config.toml
d_model = 256
norm = "layernorm"
rope_fraction = 0.5
init_std_up = 0.0235
grad_clip = 1.0
warmup_steps = 280
MLP neurons of a small language model. Each row is named by its layer, matrix (up: input weights) and neuron, and shows model dimensions 80-207. Each number is 50 + 12 x the weight over its row's rms, rounded and kept within 0 to 99.
After each neuron's rows, "fires on" lists the tokens most often at its 100 highest values on Wikipedia text that the model never trained on; "fires after" lists the tokens most often just before its 100 highest values on Wikipedia text that the model never trained on.

L2.up616:46 59 40 52 51 48 51 45 49 72 64 51 59 66 60 56 62 52 55 59 48 44 46 46 42 20 57 66 51 35 67 48 47 61 44 58 50 45 62 50 76 33 55 53 44 54 33 62 56 53 57 69 54 65 57 54 38 75 52 53 67 31 62 57 46 43 29 58 72 66 32 58 54 64 46 51 57 81 43 58 54 31 52 66 43 56 70 33 63 42 56 32 70 49 58 65 51 37 50 58 44 42 59 56 51 57 55 37 35 83 54 52 43 32 49 57 49 60 57 38 37 51 65 47 50 62 74 49
fires on: "vel", "ss", "amp"
fires after: " de", "ro", " A", " le", "le", " ex"

L2.up893:57 38 40 63 47 31 62 77 40 50 47 64 42 48 65 31 44 37 53 23 50 45 50 43 39 56 21 40 49 74 35 39 50 49 51 44 52 56 50 44 42 81 48 48 46 64 56 43 40 53 27 56 41 42 38 42 52 49 56 37 63 45 46 46 31 51 22 35 29 43 42 51 43 50 57 67 51 34 50 42 48 66 40 49 45 55 40 42 64 52 47 56 43 45 56 57 41 48 49 44 51 42 38 48 54 60 39 23 53 11 38 41 30 45 56 38 54 44 25 43 68 42 50 56 46 54 56 46
fires on: "ain", "|\n"
fires after: " m", "|---", "t", " rem", "|---|---", "|---|---|---|---"

L2.up240:66 65 69 54 53 56 61 58 75 40 53 42 55 47 48 66 48 64 40 50 57 54 75 59 55 41 64 55 54 46 44 53 56 62 66 66 54 59 49 50 42 96 34 54 73 65 55 68 49 68 70 59 60 46 56 49 58 49 63 70 58 70 65 30 53 49 61 71 49 45 54 57 33 51 71 38 56 57 52 48 54 57 47 47 49 66 63 65 69 49 45 37 44 57 36 57 52 65 68 68 57 67 49 37 51 29 47 54 48 39 53 50 41 56 32 44 35 47 94 44 66 46 40 47 47 43 30 32
fires on: "ts", " States"
fires after: " United", "ec", "oun", "ul"

L2.up476:56 66 39 56 40 53 62 67 48 70 41 48 60 45 81 31 52 43 59 41 59 42 39 50 46 76 44 55 60 58 61 66 46 68 44 31 50 62 49 54 56 51 68 56 50 64 62 71 54 77 58 50 57 46 59 54 56 60 46 33 87 43 40 49 35 61 40 69 63 74 43 44 45 53 64 70 48 49 45 57 55 67 44 43 67 58 50 31 65 55 50 64 55 54 36 57 68 46 45 70 44 56 51 35 61 66 40 55 63 08 72 52 42 49 64 69 71 28 55 45 52 41 61 72 42 56 56 55
fires on: " two", "}", "|---", "fore"
fires after: " be", " the", "|---|---|---|---", "2", " for", "|---|---"

L14.up1305:57 45 46 47 45 61 41 54 32 42 45 64 48 40 29 55 52 36 42 39 39 58 62 62 45 38 41 61 64 74 26 41 81 57 39 26 62 41 62 57 46 57 32 43 34 45 42 79 57 37 36 42 57 36 52 53 55 63 37 58 39 70 49 46 46 41 48 53 58 43 49 45 49 55 57 77 71 62 29 65 50 40 50 55 61 37 51 38 23 61 47 44 48 73 66 89 56 66 52 45 59 40 58 43 49 39 30 42 41 54 48 35 41 66 44 48 59 55 52 40 68 56 54 62 42 47 38 62
fires on: "u", "h", "ate", "orn", "g", "ge"
fires after: "ang", "ing", "an", " b", "ian", "id"

L15.up714:59 53 58 68 38 51 36 59 58 56 38 51 56 45 96 64 33 69 38 47 48 28 28 52 56 48 25 62 54 63 58 60 49 39 52 44 36 47 50 53 47 53 30 54 42 42 42 34 46 30 54 28 71 46 50 67 44 61 51 39 47 59 33 41 36 55 32 65 55 67 53 59 76 50 19 36 41 67 56 41 27 36 56 41 71 30 45 41 33 50 63 42 54 49 59 62 53 11 44 56 62 39 36 43 37 58 68 46 46 54 48 68 60 40 54 62 51 70 58 40 35 74 50 62 38 62 47 30
fires on: "g", "z", "it", "om", "is", "ter"
fires after: "re", "un", "ir", " un", "ron", "ul"

L10.up718:63 26 62 56 79 48 45 58 42 79 75 59 46 56 58 41 58 67 51 54 43 61 71 70 58 58 52 34 60 45 26 48 40 66 72 55 30 62 60 47 71 32 35 64 65 33 66 60 67 58 32 59 58 56 52 50 51 38 65 48 48 56 63 46 53 51 60 70 71 49 44 65 50 51 36 45 49 32 62 59 65 63 44 45 47 52 75 48 43 55 68 44 68 59 56 64 79 32 48 56 65 69 38 46 62 50 47 49 47 56 65 42 52 48 67 63 20 40 55 61 51 51 40 68 62 61 54 55
fires on: "ad", "ac", "g", "ig", "ith", "ort"
fires after: " le", "e", "ie", " rel", " B", " he"

L15.up1019:20 82 42 62 53 44 31 60 53 40 46 39 44 51 29 65 49 47 42 55 31 30 68 63 48 42 48 60 69 72 55 45 44 53 15 40 19 52 41 45 46 50 24 63 51 64 52 53 64 48 55 53 56 66 40 51 43 51 35 64 68 69 31 50 67 44 58 46 51 44 47 38 43 46 62 70 49 60 56 46 46 44 40 30 56 44 60 64 49 36 45 45 50 51 43 62 42 64 64 57 29 43 49 51 48 40 23 52 44 44 37 64 32 65 56 75 44 33 41 35 83 46 76 50 43 60 33 60
fires on: "u", "i", "k", "ol", "j", "ge"
fires after: "ang", "i", "in", "t", "o", "an"

L10.up863:30 60 40 43 41 43 26 47 74 26 52 38 73 48 63 37 42 57 61 59 56 55 37 31 55 62 51 40 52 60 75 49 41 49 39 63 49 44 48 46 54 67 37 43 37 57 30 63 50 54 57 62 51 64 47 45 60 50 29 71 26 48 32 47 54 60 52 42 67 48 53 25 54 46 63 45 38 69 44 50 39 31 51 51 48 35 54 39 26 46 57 37 47 62 48 44 41 48 66 42 47 43 49 57 31 53 56 28 49 50 40 46 40 59 39 37 56 61 45 44 54 51 48 29 45 40 57 63
fires on: "res", "ific", "olog", "oll", "hy"
fires after: " p", " P", "t", "i", "p"

L14.up1398:47 47 61 62 44 54 54 36 45 18 68 34 35 48 43 64 47 34 48 72 52 61 72 52 62 48 65 32 53 54 44 49 62 43 45 39 47 24 55 68 37 59 33 59 28 53 78 49 43 52 39 57 54 30 42 53 67 60 55 27 49 47 53 49 42 55 25 45 33 27 42 50 68 48 59 61 75 20 38 52 49 39 60 46 32 35 69 36 54 50 53 44 52 42 51 66 57 54 19 37 49 53 49 37 63 61 56 33 46 49 62 72 70 66 59 57 42 52 57 27 26 33 76 72 50 42 38 56
fires on: "ist", "um", "ment", "est", "ium", "ed"
fires after: " h", "v", " H", "n", "c", "end"

L15.up431:60 41 35 54 41 55 52 38 48 58 64 42 51 35 34 50 48 52 65 57 44 38 25 35 20 47 48 57 49 51 44 33 30 56 49 50 40 63 43 70 52 41 61 35 47 50 51 37 50 54 55 45 58 29 60 43 62 51 37 41 43 56 72 62 74 62 42 71 47 74 51 71 58 46 29 72 70 42 40 67 49 64 39 57 56 52 47 49 52 44 46 61 50 55 66 51 28 53 61 43 60 36 30 49 55 47 58 53 41 46 57 60 28 44 54 79 39 66 77 54 63 48 54 44 40 54 34 42
fires on: "b", "ly", "or", "et", "ever", "ir"
fires after: "p", "om", "ow", " comp", "it"

L15.up210:51 34 53 50 32 51 37 41 53 41 49 42 31 32 61 53 47 51 62 89 49 66 40 45 49 58 32 34 48 76 62 36 57 48 50 47 75 53 47 46 18 50 43 27 40 45 60 21 31 36 66 67 52 34 65 44 58 32 65 41 41 42 34 56 60 65 43 54 44 56 58 43 75 48 68 56 56 46 61 53 53 44 47 77 61 40 55 60 43 44 46 38 53 58 57 29 38 62 58 61 48 41 22 42 37 43 72 71 44 73 44 46 37 45 68 45 34 52 53 51 68 35 41 49 50 48 66 53
fires on: "r", "ar", "x", "i", "in", "ur"
fires after: " cont", "p", "ro", "oc", "it", "ep"

L10.up917:57 62 55 51 52 55 57 38 59 78 75 71 80 69 50 64 62 70 53 81 57 59 50 54 59 60 55 66 62 50 55 68 51 49 56 48 65 48 52 67 59 52 49 65 62 49 59 60 56 65 40 55 54 61 56 66 66 62 48 65 76 60 66 43 63 76 52 64 73 56 53 61 53 56 44 67 58 53 50 56 64 61 53 60 73 65 71 62 55 55 59 44 59 56 56 58 65 69 60 69 57 53 61 59 60 58 63 61 65 69 66 60 64 48 49 63 62 58 56 65 51 54 66 64 49 60 61 69
fires on: "id"
fires after: "av", " res", " w", " cons", " K", "r"

L2.up1204:26 55 38 44 48 51 45 69 43 71 28 57 46 59 45 61 44 35 48 23 48 31 22 46 33 54 38 39 42 39 66 55 42 47 59 48 69 52 52 44 59 84 44 51 53 50 44 34 60 44 37 54 36 33 48 38 45 50 73 45 40 51 40 49 21 39 33 46 27 50 60 40 51 45 72 58 40 45 32 56 41 61 47 53 47 58 24 45 61 57 37 73 37 54 50 27 47 40 35 45 45 24 43 37 54 53 41 36 50 46 48 50 42 48 59 61 60 52 43 30 71 38 41 52 69 54 55 69
fires on: "ain"
fires after: "t", "r", " tr", " rem", "ust"

L10.up121:40 22 45 43 62 67 50 49 40 46 66 42 39 46 51 54 63 25 43 48 56 52 26 44 44 48 34 68 51 54 57 29 69 51 60 69 38 55 56 63 44 50 68 54 56 46 48 56 53 49 56 61 44 47 45 36 48 59 57 30 38 24 42 65 56 48 61 59 65 61 47 40 53 56 53 51 47 40 34 51 46 66 34 51 61 35 46 35 56 46 37 61 63 54 47 79 48 37 45 65 63 65 64 57 46 65 44 55 44 49 65 46 63 41 66 54 11 58 59 51 58 35 54 59 64 61 76 51
fires on: "oot", "oc", "'"
fires after: "em", " f", " ", " F", "i"

L2.up410:57 34 55 50 30 61 65 30 39 43 42 44 51 55 81 45 45 50 34 47 59 42 54 49 48 51 63 58 50 39 30 41 52 45 53 35 49 49 55 37 33 41 51 44 41 48 55 48 52 55 48 43 35 55 43 55 53 43 43 51 40 59 57 53 54 57 27 42 78 61 44 47 31 53 27 57 47 40 41 46 57 33 34 59 58 61 49 47 45 40 47 54 50 49 17 45 47 47 57 54 52 42 72 35 51 65 45 23 39 25 55 47 49 48 48 54 62 47 49 39 38 59 49 43 42 51 52 43
fires on: "port", "cess", "26", " three"
fires after: "uc", " S", " sup", "20", " re", " pro"

L10.up1518:42 44 53 54 56 45 32 70 44 51 56 28 24 37 57 33 38 43 55 19 43 49 36 57 37 65 39 31 43 48 19 43 56 49 47 40 33 59 55 37 47 41 37 51 35 43 30 34 50 43 34 47 39 32 35 40 46 36 71 40 09 70 69 48 53 22 49 48 38 35 41 54 26 49 29 52 41 30 60 44 36 31 36 35 32 40 51 39 30 40 45 47 62 64 39 52 59 27 32 52 37 57 55 51 43 50 42 50 45 39 55 30 44 41 54 59 28 57 36 43 44 47 38 42 61 35 36 43
fires on: "iver", "per", "as", "art", "g", "ad"
fires after: " R", " r", " Sp", "ru", "em", "m"

L15.up610:47 24 25 49 48 43 50 25 69 42 51 62 33 55 60 50 56 56 61 40 43 53 46 28 62 60 52 52 56 45 54 70 59 47 39 42 42 61 62 60 48 51 72 41 40 54 64 60 42 30 51 71 75 42 82 64 46 51 54 43 38 58 35 53 47 38 40 52 46 55 48 49 44 69 49 50 75 39 56 55 53 38 55 64 56 53 38 60 32 31 51 45 61 65 64 16 41 61 77 59 47 39 43 34 33 41 39 67 27 55 59 60 58 29 52 47 23 43 80 32 52 70 42 42 66 67 52 78
fires on: "e", "ist", "r", ",", "-", "a"
fires after: " G", "r", " F", " re", " S"

L2.up73:45 67 79 56 61 44 47 56 69 23 38 52 40 58 39 59 55 66 46 50 56 63 55 62 55 38 63 42 49 52 34 44 56 33 50 57 52 50 36 60 35 66 24 55 69 39 62 46 39 60 47 58 70 36 44 57 59 39 45 58 09 72 65 50 66 63 72 61 56 34 69 52 41 39 65 31 46 36 54 57 52 47 59 35 44 52 42 62 49 45 50 39 58 56 66 30 48 59 52 43 54 56 46 49 47 35 63 44 49 42 40 47 56 68 43 46 35 40 35 57 38 51 31 47 62 48 50 71
fires on: "enc", " States", "ail"
fires after: " United", "id", " ", " r", "i", "qu"

L14.up1117:55 28 64 36 64 52 37 33 34 24 66 38 39 52 53 58 54 70 67 47 58 40 72 52 57 55 47 47 56 64 71 46 75 42 43 30 57 49 42 58 44 44 43 39 31 51 61 61 46 54 46 50 35 43 34 53 79 59 42 39 63 48 11 48 40 45 38 33 43 45 46 45 53 55 42 36 69 45 30 59 41 33 39 58 73 40 33 77 45 44 73 37 57 50 45 29 66 42 40 38 44 61 56 38 53 47 66 58 48 44 39 84 38 38 55 35 44 81 52 29 46 50 55 61 50 45 51 53
fires on: "p", "it", "ly", "ies", "c", "end"
fires after: " E", " e", "t", "ar", "et", " att"

L15.up221:60 38 50 80 51 55 26 53 50 68 53 58 29 59 65 65 51 63 49 44 65 50 54 56 43 62 48 55 51 57 42 44 44 43 56 46 51 39 33 73 31 58 43 37 54 40 51 47 62 57 60 69 46 36 48 65 72 59 39 37 13 40 79 33 70 48 51 59 70 63 35 53 50 39 45 66 69 56 31 53 38 28 47 42 57 35 25 47 25 63 49 57 67 43 53 54 50 22 52 43 54 62 37 41 33 54 48 64 49 54 59 42 47 53 45 68 42 71 52 46 28 61 45 61 83 28 53 39
fires on: "ot", "it", "ic", "at", "ct", "ac"
fires after: "em", "m", "re", " m", "ir", "un"

L14.up223:49 51 68 49 51 72 28 63 67 70 56 62 23 45 51 68 37 39 53 39 63 37 54 47 76 52 62 40 61 70 49 34 35 49 54 26 50 60 78 59 41 50 42 50 77 58 51 69 57 71 46 74 41 64 65 55 45 43 58 55 23 44 73 42 55 60 36 58 45 48 48 50 49 30 51 56 51 52 39 49 47 41 57 57 37 65 60 34 36 32 49 51 41 52 60 51 63 56 58 49 45 51 54 42 41 40 43 31 53 32 36 44 26 56 53 78 48 53 63 17 55 58 48 51 47 54 41 89
fires on: "ist", "il", "e", "al", "ess", "l"
fires after: "z", "l", " h", " Al", " H", "h"

L2.up872:57 50 48 38 45 49 55 29 44 61 46 49 55 44 62 39 41 52 58 67 64 24 42 52 50 40 57 61 60 35 65 32 33 53 34 35 57 42 58 44 54 25 36 54 47 36 38 41 70 59 31 51 44 37 54 52 50 33 40 53 78 54 56 55 41 44 54 85 81 65 40 52 59 56 32 32 50 51 57 64 53 38 32 43 47 61 72 37 66 30 44 55 57 42 52 38 57 30 41 66 48 50 64 50 56 57 61 32 36 46 60 24 24 36 57 55 65 50 39 45 47 45 60 49 52 52 52 58
fires on: "port", "fter", "ld"
fires after: " sup", " S", " re", " im", "A", " A"

L15.up457:51 59 70 37 52 36 36 68 68 47 51 51 43 56 60 58 35 66 49 45 24 29 36 61 44 44 42 55 54 45 50 69 40 48 55 53 57 39 70 57 37 39 63 53 49 57 58 44 67 57 35 35 41 36 66 33 54 60 52 25 17 60 55 61 57 46 40 60 31 54 60 61 59 58 48 54 58 56 53 73 35 55 36 58 27 49 47 59 50 52 62 43 44 45 59 56 45 35 53 45 48 52 58 33 42 42 57 61 55 46 34 42 50 51 64 99 47 41 44 36 49 75 63 41 65 74 65 53
fires on: "ist", "il", "l"
fires after: "r", " s", " S", " L", "l"

L15.up396:58 52 47 61 57 35 56 54 38 41 52 71 49 57 75 61 45 39 60 27 31 47 49 90 41 57 60 47 42 61 55 37 57 35 60 43 45 37 61 55 34 49 30 43 58 37 64 68 59 58 41 53 61 59 54 53 71 39 69 42 80 44 39 58 56 51 79 50 57 38 45 40 49 62 54 50 43 51 36 49 64 45 30 66 39 65 44 53 52 37 68 27 48 53 80 55 36 17 67 58 38 57 42 45 32 41 54 57 48 58 46 40 54 51 37 65 37 52 56 41 70 38 48 63 52 52 53 59
fires on: "p", "c", "i", "el", "oc", "ac"
fires after: "s", "es", "e", "ss", " des"

L14.up1019:59 48 41 74 53 49 56 38 56 53 45 56 58 31 66 55 43 46 44 41 27 57 35 47 30 61 53 39 54 44 65 52 57 43 50 50 48 56 63 70 54 42 55 33 51 14 52 16 54 33 41 35 48 22 44 43 60 64 36 54 66 53 70 49 48 59 51 66 71 42 61 37 70 38 44 52 43 36 37 62 29 39 34 57 52 33 47 61 29 50 59 41 42 30 69 56 64 64 54 38 41 72 40 59 31 43 26 56 37 57 63 80 39 46 55 46 54 48 69 71 74 51 50 69 58 58 52 34
fires on: "r", "ing", "old", "ame", "s", "man"
fires after: "m", "re", "h", "O", "or", "om"

L10.up478:54 53 44 55 36 57 56 46 62 47 61 64 51 62 53 54 59 40 59 57 52 47 62 44 68 62 61 55 42 54 65 47 58 62 43 57 45 44 62 65 52 71 81 45 48 69 46 66 53 57 60 52 57 60 72 59 60 66 46 60 57 55 68 61 59 47 83 55 68 47 72 31 44 62 56 66 41 56 66 67 60 33 28 61 49 54 70 51 57 45 56 53 53 39 46 79 49 42 53 55 56 53 68 53 41 78 63 50 50 54 62 37 67 49 54 44 54 70 48 38 67 60 66 70 59 62 69 68
fires on: "own", "ia", "ip", "wn", " on", "and"
fires after: " d", " to", "n", "d", "iss", " kn"

L2.up568:55 30 52 61 28 57 47 52 48 48 53 46 57 32 78 08 58 50 40 50 55 38 51 47 62 46 45 66 58 54 54 57 62 70 42 41 53 63 54 50 33 32 38 55 45 40 68 61 54 50 47 48 51 34 45 51 61 53 30 51 80 55 45 44 54 76 49 46 73 61 42 67 24 52 50 61 40 45 57 45 37 55 46 49 68 23 63 36 78 33 48 54 31 52 40 57 39 39 46 43 57 51 56 40 50 66 48 34 54 34 57 33 49 53 35 64 49 26 42 51 40 60 56 42 38 56 39 54
fires on: "port", "ph"
fires after: " sup", " S", " im", " re", "ol", "ors"

L2.up172:44 61 51 41 38 63 48 47 62 78 53 47 59 68 70 70 53 39 49 49 58 33 54 40 59 42 65 69 44 43 68 49 54 64 66 33 48 43 39 64 47 71 37 50 56 32 44 46 72 30 69 27 54 58 46 35 52 73 74 43 35 38 72 45 51 37 31 72 46 54 38 47 63 72 23 67 44 73 37 62 59 40 56 65 49 61 66 45 61 44 37 62 36 57 39 59 47 46 42 45 39 39 76 45 49 55 53 66 57 77 67 45 26 35 56 62 68 51 56 30 42 65 55 52 45 49 42 50
fires on: "one", "ss"
fires after: "ro", " A", " St", "h", "st", " al"

L10.up1412:53 51 51 34 45 36 56 38 65 36 54 40 47 44 61 52 38 73 59 43 49 53 42 43 62 62 48 70 47 57 84 62 39 52 27 47 75 49 47 52 46 63 28 53 47 44 22 52 43 61 49 48 46 58 60 37 55 37 37 70 38 36 54 36 51 44 63 41 75 39 47 46 35 56 57 51 49 78 30 50 49 17 32 49 57 41 47 46 55 63 48 50 28 56 38 41 34 66 50 48 41 49 38 38 31 55 38 36 52 61 41 41 44 52 35 41 75 53 54 49 54 28 45 44 37 55 36 60
fires on: "res", "ree", "os", "resent", "ond"
fires after: " p", "p", "et", " P", " C", " d"

L2.up900:47 50 45 34 36 53 50 70 49 64 51 60 56 36 83 22 34 49 70 44 61 41 47 54 49 85 25 51 58 54 61 58 57 50 46 42 33 57 58 43 46 34 52 46 42 54 51 39 51 51 39 42 53 60 44 31 43 48 49 26 77 24 38 41 36 48 40 33 66 58 52 45 48 53 27 27 55 47 71 64 42 65 36 42 65 36 38 38 39 50 59 78 37 49 29 52 54 36 38 42 52 44 42 44 48 83 34 47 60 30 50 44 50 42 57 58 48 41 23 53 47 49 50 56 47 56 42 44
fires on: "|\n", "fore", "|---|---|---|---", " two", "_"
fires after: " |\n", " be", "|---", "|---|---|---|---", "|---|---", "s"

L10.up1309:54 56 55 62 69 43 59 33 72 26 54 52 25 38 59 42 53 67 47 47 73 40 51 46 50 46 37 51 38 58 33 36 59 48 52 49 59 56 51 41 64 76 57 76 74 67 53 61 71 62 61 56 61 40 58 58 41 48 48 63 45 36 63 33 54 65 63 61 66 49 56 43 45 62 69 44 53 58 62 57 54 57 44 47 44 54 66 57 60 62 66 48 54 65 48 58 74 64 65 61 52 61 46 56 48 63 48 39 65 47 54 39 54 54 67 44 52 63 50 34 44 55 43 29 57 56 34 53
fires on: "ings", "ite", " States", "es", "ide", "ad"
fires after: " United", "h", "e", "el", "o", "u"

L10.up1026:48 55 43 58 73 58 59 50 57 53 46 62 36 47 60 52 59 64 45 75 79 58 56 58 47 57 56 56 63 54 62 46 44 39 78 75 47 59 62 54 70 59 55 53 58 55 57 51 49 59 71 68 56 62 52 63 45 52 53 47 57 40 46 48 49 57 56 59 58 50 46 54 55 60 65 42 35 48 54 51 64 56 32 53 72 54 49 51 57 56 48 60 47 36 42 71 66 53 67 65 66 63 59 62 51 51 48 31 58 50 74 64 61 64 57 43 38 81 82 49 53 58 57 60 62 61 71 53
fires on: "oot", "and", "20", "en", "io", "*"
fires after: " f", " ", " F", "x", "20", " g"

L10.up1396:44 63 55 62 46 63 61 55 59 61 56 64 46 54 55 73 59 55 45 38 58 53 42 49 57 58 60 63 42 53 88 50 59 71 47 60 56 52 67 63 57 67 70 42 58 56 46 66 59 58 66 52 63 62 70 62 56 71 50 50 45 52 64 57 63 50 78 65 82 59 57 48 39 77 48 67 42 59 50 60 57 51 34 66 64 35 79 45 75 61 71 68 51 46 41 78 63 63 53 59 54 52 55 55 47 79 55 49 63 60 58 56 52 45 48 62 54 57 48 54 66 57 51 63 61 63 71 80
fires on: "oot", "own", "ound", "ivers"
fires after: " f", " d", "n", " s", "d"

L14.up640:47 46 52 47 60 41 47 49 42 55 61 63 65 36 51 37 44 52 53 68 67 27 66 60 72 52 32 56 55 51 47 51 55 29 51 41 34 70 44 63 38 31 35 35 56 41 44 51 41 33 57 71 60 33 31 39 62 79 49 61 41 65 46 43 43 42 60 44 46 19 53 56 44 55 46 56 60 62 41 56 59 72 41 66 52 73 63 57 34 51 48 36 55 67 65 51 56 26 54 48 21 56 54 60 42 39 45 68 44 41 70 84 57 46 48 43 57 46 52 32 67 85 54 46 63 47 41 53
fires on: "her", "ong", "y", "ec", "e", " other"
fires after: " al", "ver", "it", "ot", "ort", "ach"

L10.up667:66 59 57 56 56 56 56 58 66 56 67 58 65 55 59 51 59 48 50 58 55 62 58 51 50 50 54 63 54 68 53 52 61 63 65 49 56 59 50 59 57 71 54 70 74 61 62 59 63 49 45 54 55 55 59 73 53 54 60 67 48 55 69 42 59 65 63 63 46 72 54 53 61 51 53 51 62 53 57 55 56 61 66 64 54 71 77 70 54 67 62 44 64 65 59 54 68 57 59 60 59 61 65 69 63 50 47 72 63 52 63 62 58 60 63 56 55 74 59 49 50 58 67 39 62 51 64 59
fires on: "mer", "us", " States", "ey", "ak", "est"
fires after: " United", "ens", " com", " k", "at", "a"

L10.up294:52 59 46 41 43 60 38 74 62 84 62 74 69 73 47 66 69 55 59 80 45 59 53 53 77 59 52 60 57 45 73 43 49 65 45 46 53 57 57 78 53 42 55 33 48 50 46 51 49 54 33 61 64 55 52 61 72 40 54 62 68 61 48 58 63 67 66 49 71 58 62 43 51 61 35 64 50 60 54 69 53 54 57 55 62 73 77 47 41 52 56 37 58 60 55 44 52 56 68 59 52 61 34 57 50 69 58 64 50 80 46 52 52 40 47 46 59 66 49 49 63 57 62 56 60 61 54 75
fires on: "id", "ow", "ld", "ru", "ific"
fires after: "av", " sh", " he", "r", " kn", " st"

L10.up541:46 42 48 61 37 38 28 44 32 34 44 38 44 41 46 29 44 42 54 38 33 44 46 45 31 49 38 42 43 59 46 42 53 57 40 43 11 60 43 36 51 57 56 33 45 60 51 54 44 43 44 55 53 36 48 44 34 39 51 51 14 65 56 53 57 41 40 40 12 51 56 43 39 51 44 46 38 50 56 49 46 29 27 48 36 19 47 46 45 53 49 46 53 46 47 55 50 22 42 38 50 43 49 46 44 56 43 47 41 42 48 47 51 41 43 58 27 49 50 40 59 62 37 42 53 26 56 33
fires on: "iver", "per", " it", "iam", "ory"
fires after: " R", ",", " r", "em", "arl", "rit"

L14.up1070:52 42 69 61 46 57 47 34 41 41 51 55 30 42 64 30 58 32 43 35 32 33 44 72 60 48 49 73 58 53 58 44 67 57 59 34 67 34 51 44 46 54 62 53 52 52 45 77 27 56 51 80 68 49 43 41 49 47 41 48 48 43 58 20 52 54 44 48 70 38 41 60 55 65 46 52 59 48 60 47 53 44 46 74 46 58 54 70 41 38 50 69 73 55 56 52 56 50 31 52 50 34 61 47 47 39 57 42 59 38 22 42 61 50 50 63 46 42 32 56 25 44 64 44 64 44 29 60
fires on: "ad", "uch", "ome", "y", "ack", "er"
fires after: " s", "ro", " Bl", "it", "in", "u"

L14.up1226:48 42 33 67 51 69 48 48 42 51 51 76 42 42 64 51 55 46 58 62 55 50 66 60 39 61 40 54 63 62 73 53 54 35 41 25 58 58 57 66 38 58 48 25 48 49 55 43 33 52 57 58 54 30 47 49 60 65 44 23 44 44 23 66 53 80 55 40 32 55 44 43 44 31 46 57 51 19 20 55 44 46 33 55 45 35 50 51 39 62 44 35 61 28 43 32 51 44 53 46 55 42 65 52 27 38 74 44 42 57 72 56 64 50 38 34 47 63 42 59 54 51 46 38 59 66 31 49
fires on: "r", "in", "oun", "b", "on", "o"
fires after: "oc", " cont", "c", " acc"

L2.up572:44 40 46 47 48 51 37 58 34 47 34 53 36 69 56 34 43 35 47 29 49 28 23 41 45 48 30 44 40 56 60 34 41 66 53 31 51 49 50 49 24 66 41 39 51 30 41 28 42 52 28 34 30 39 45 30 43 25 69 38 14 34 47 44 25 38 39 50 28 58 60 48 71 44 48 42 38 37 36 43 45 60 45 39 48 52 34 31 49 51 42 68 32 51 65 48 47 46 35 39 45 27 41 44 60 51 43 46 50 48 37 27 35 37 55 44 59 46 27 38 60 42 49 61 49 50 44 56
fires on: "ain"
fires after: "t", "r", " tr", " Sp", " M"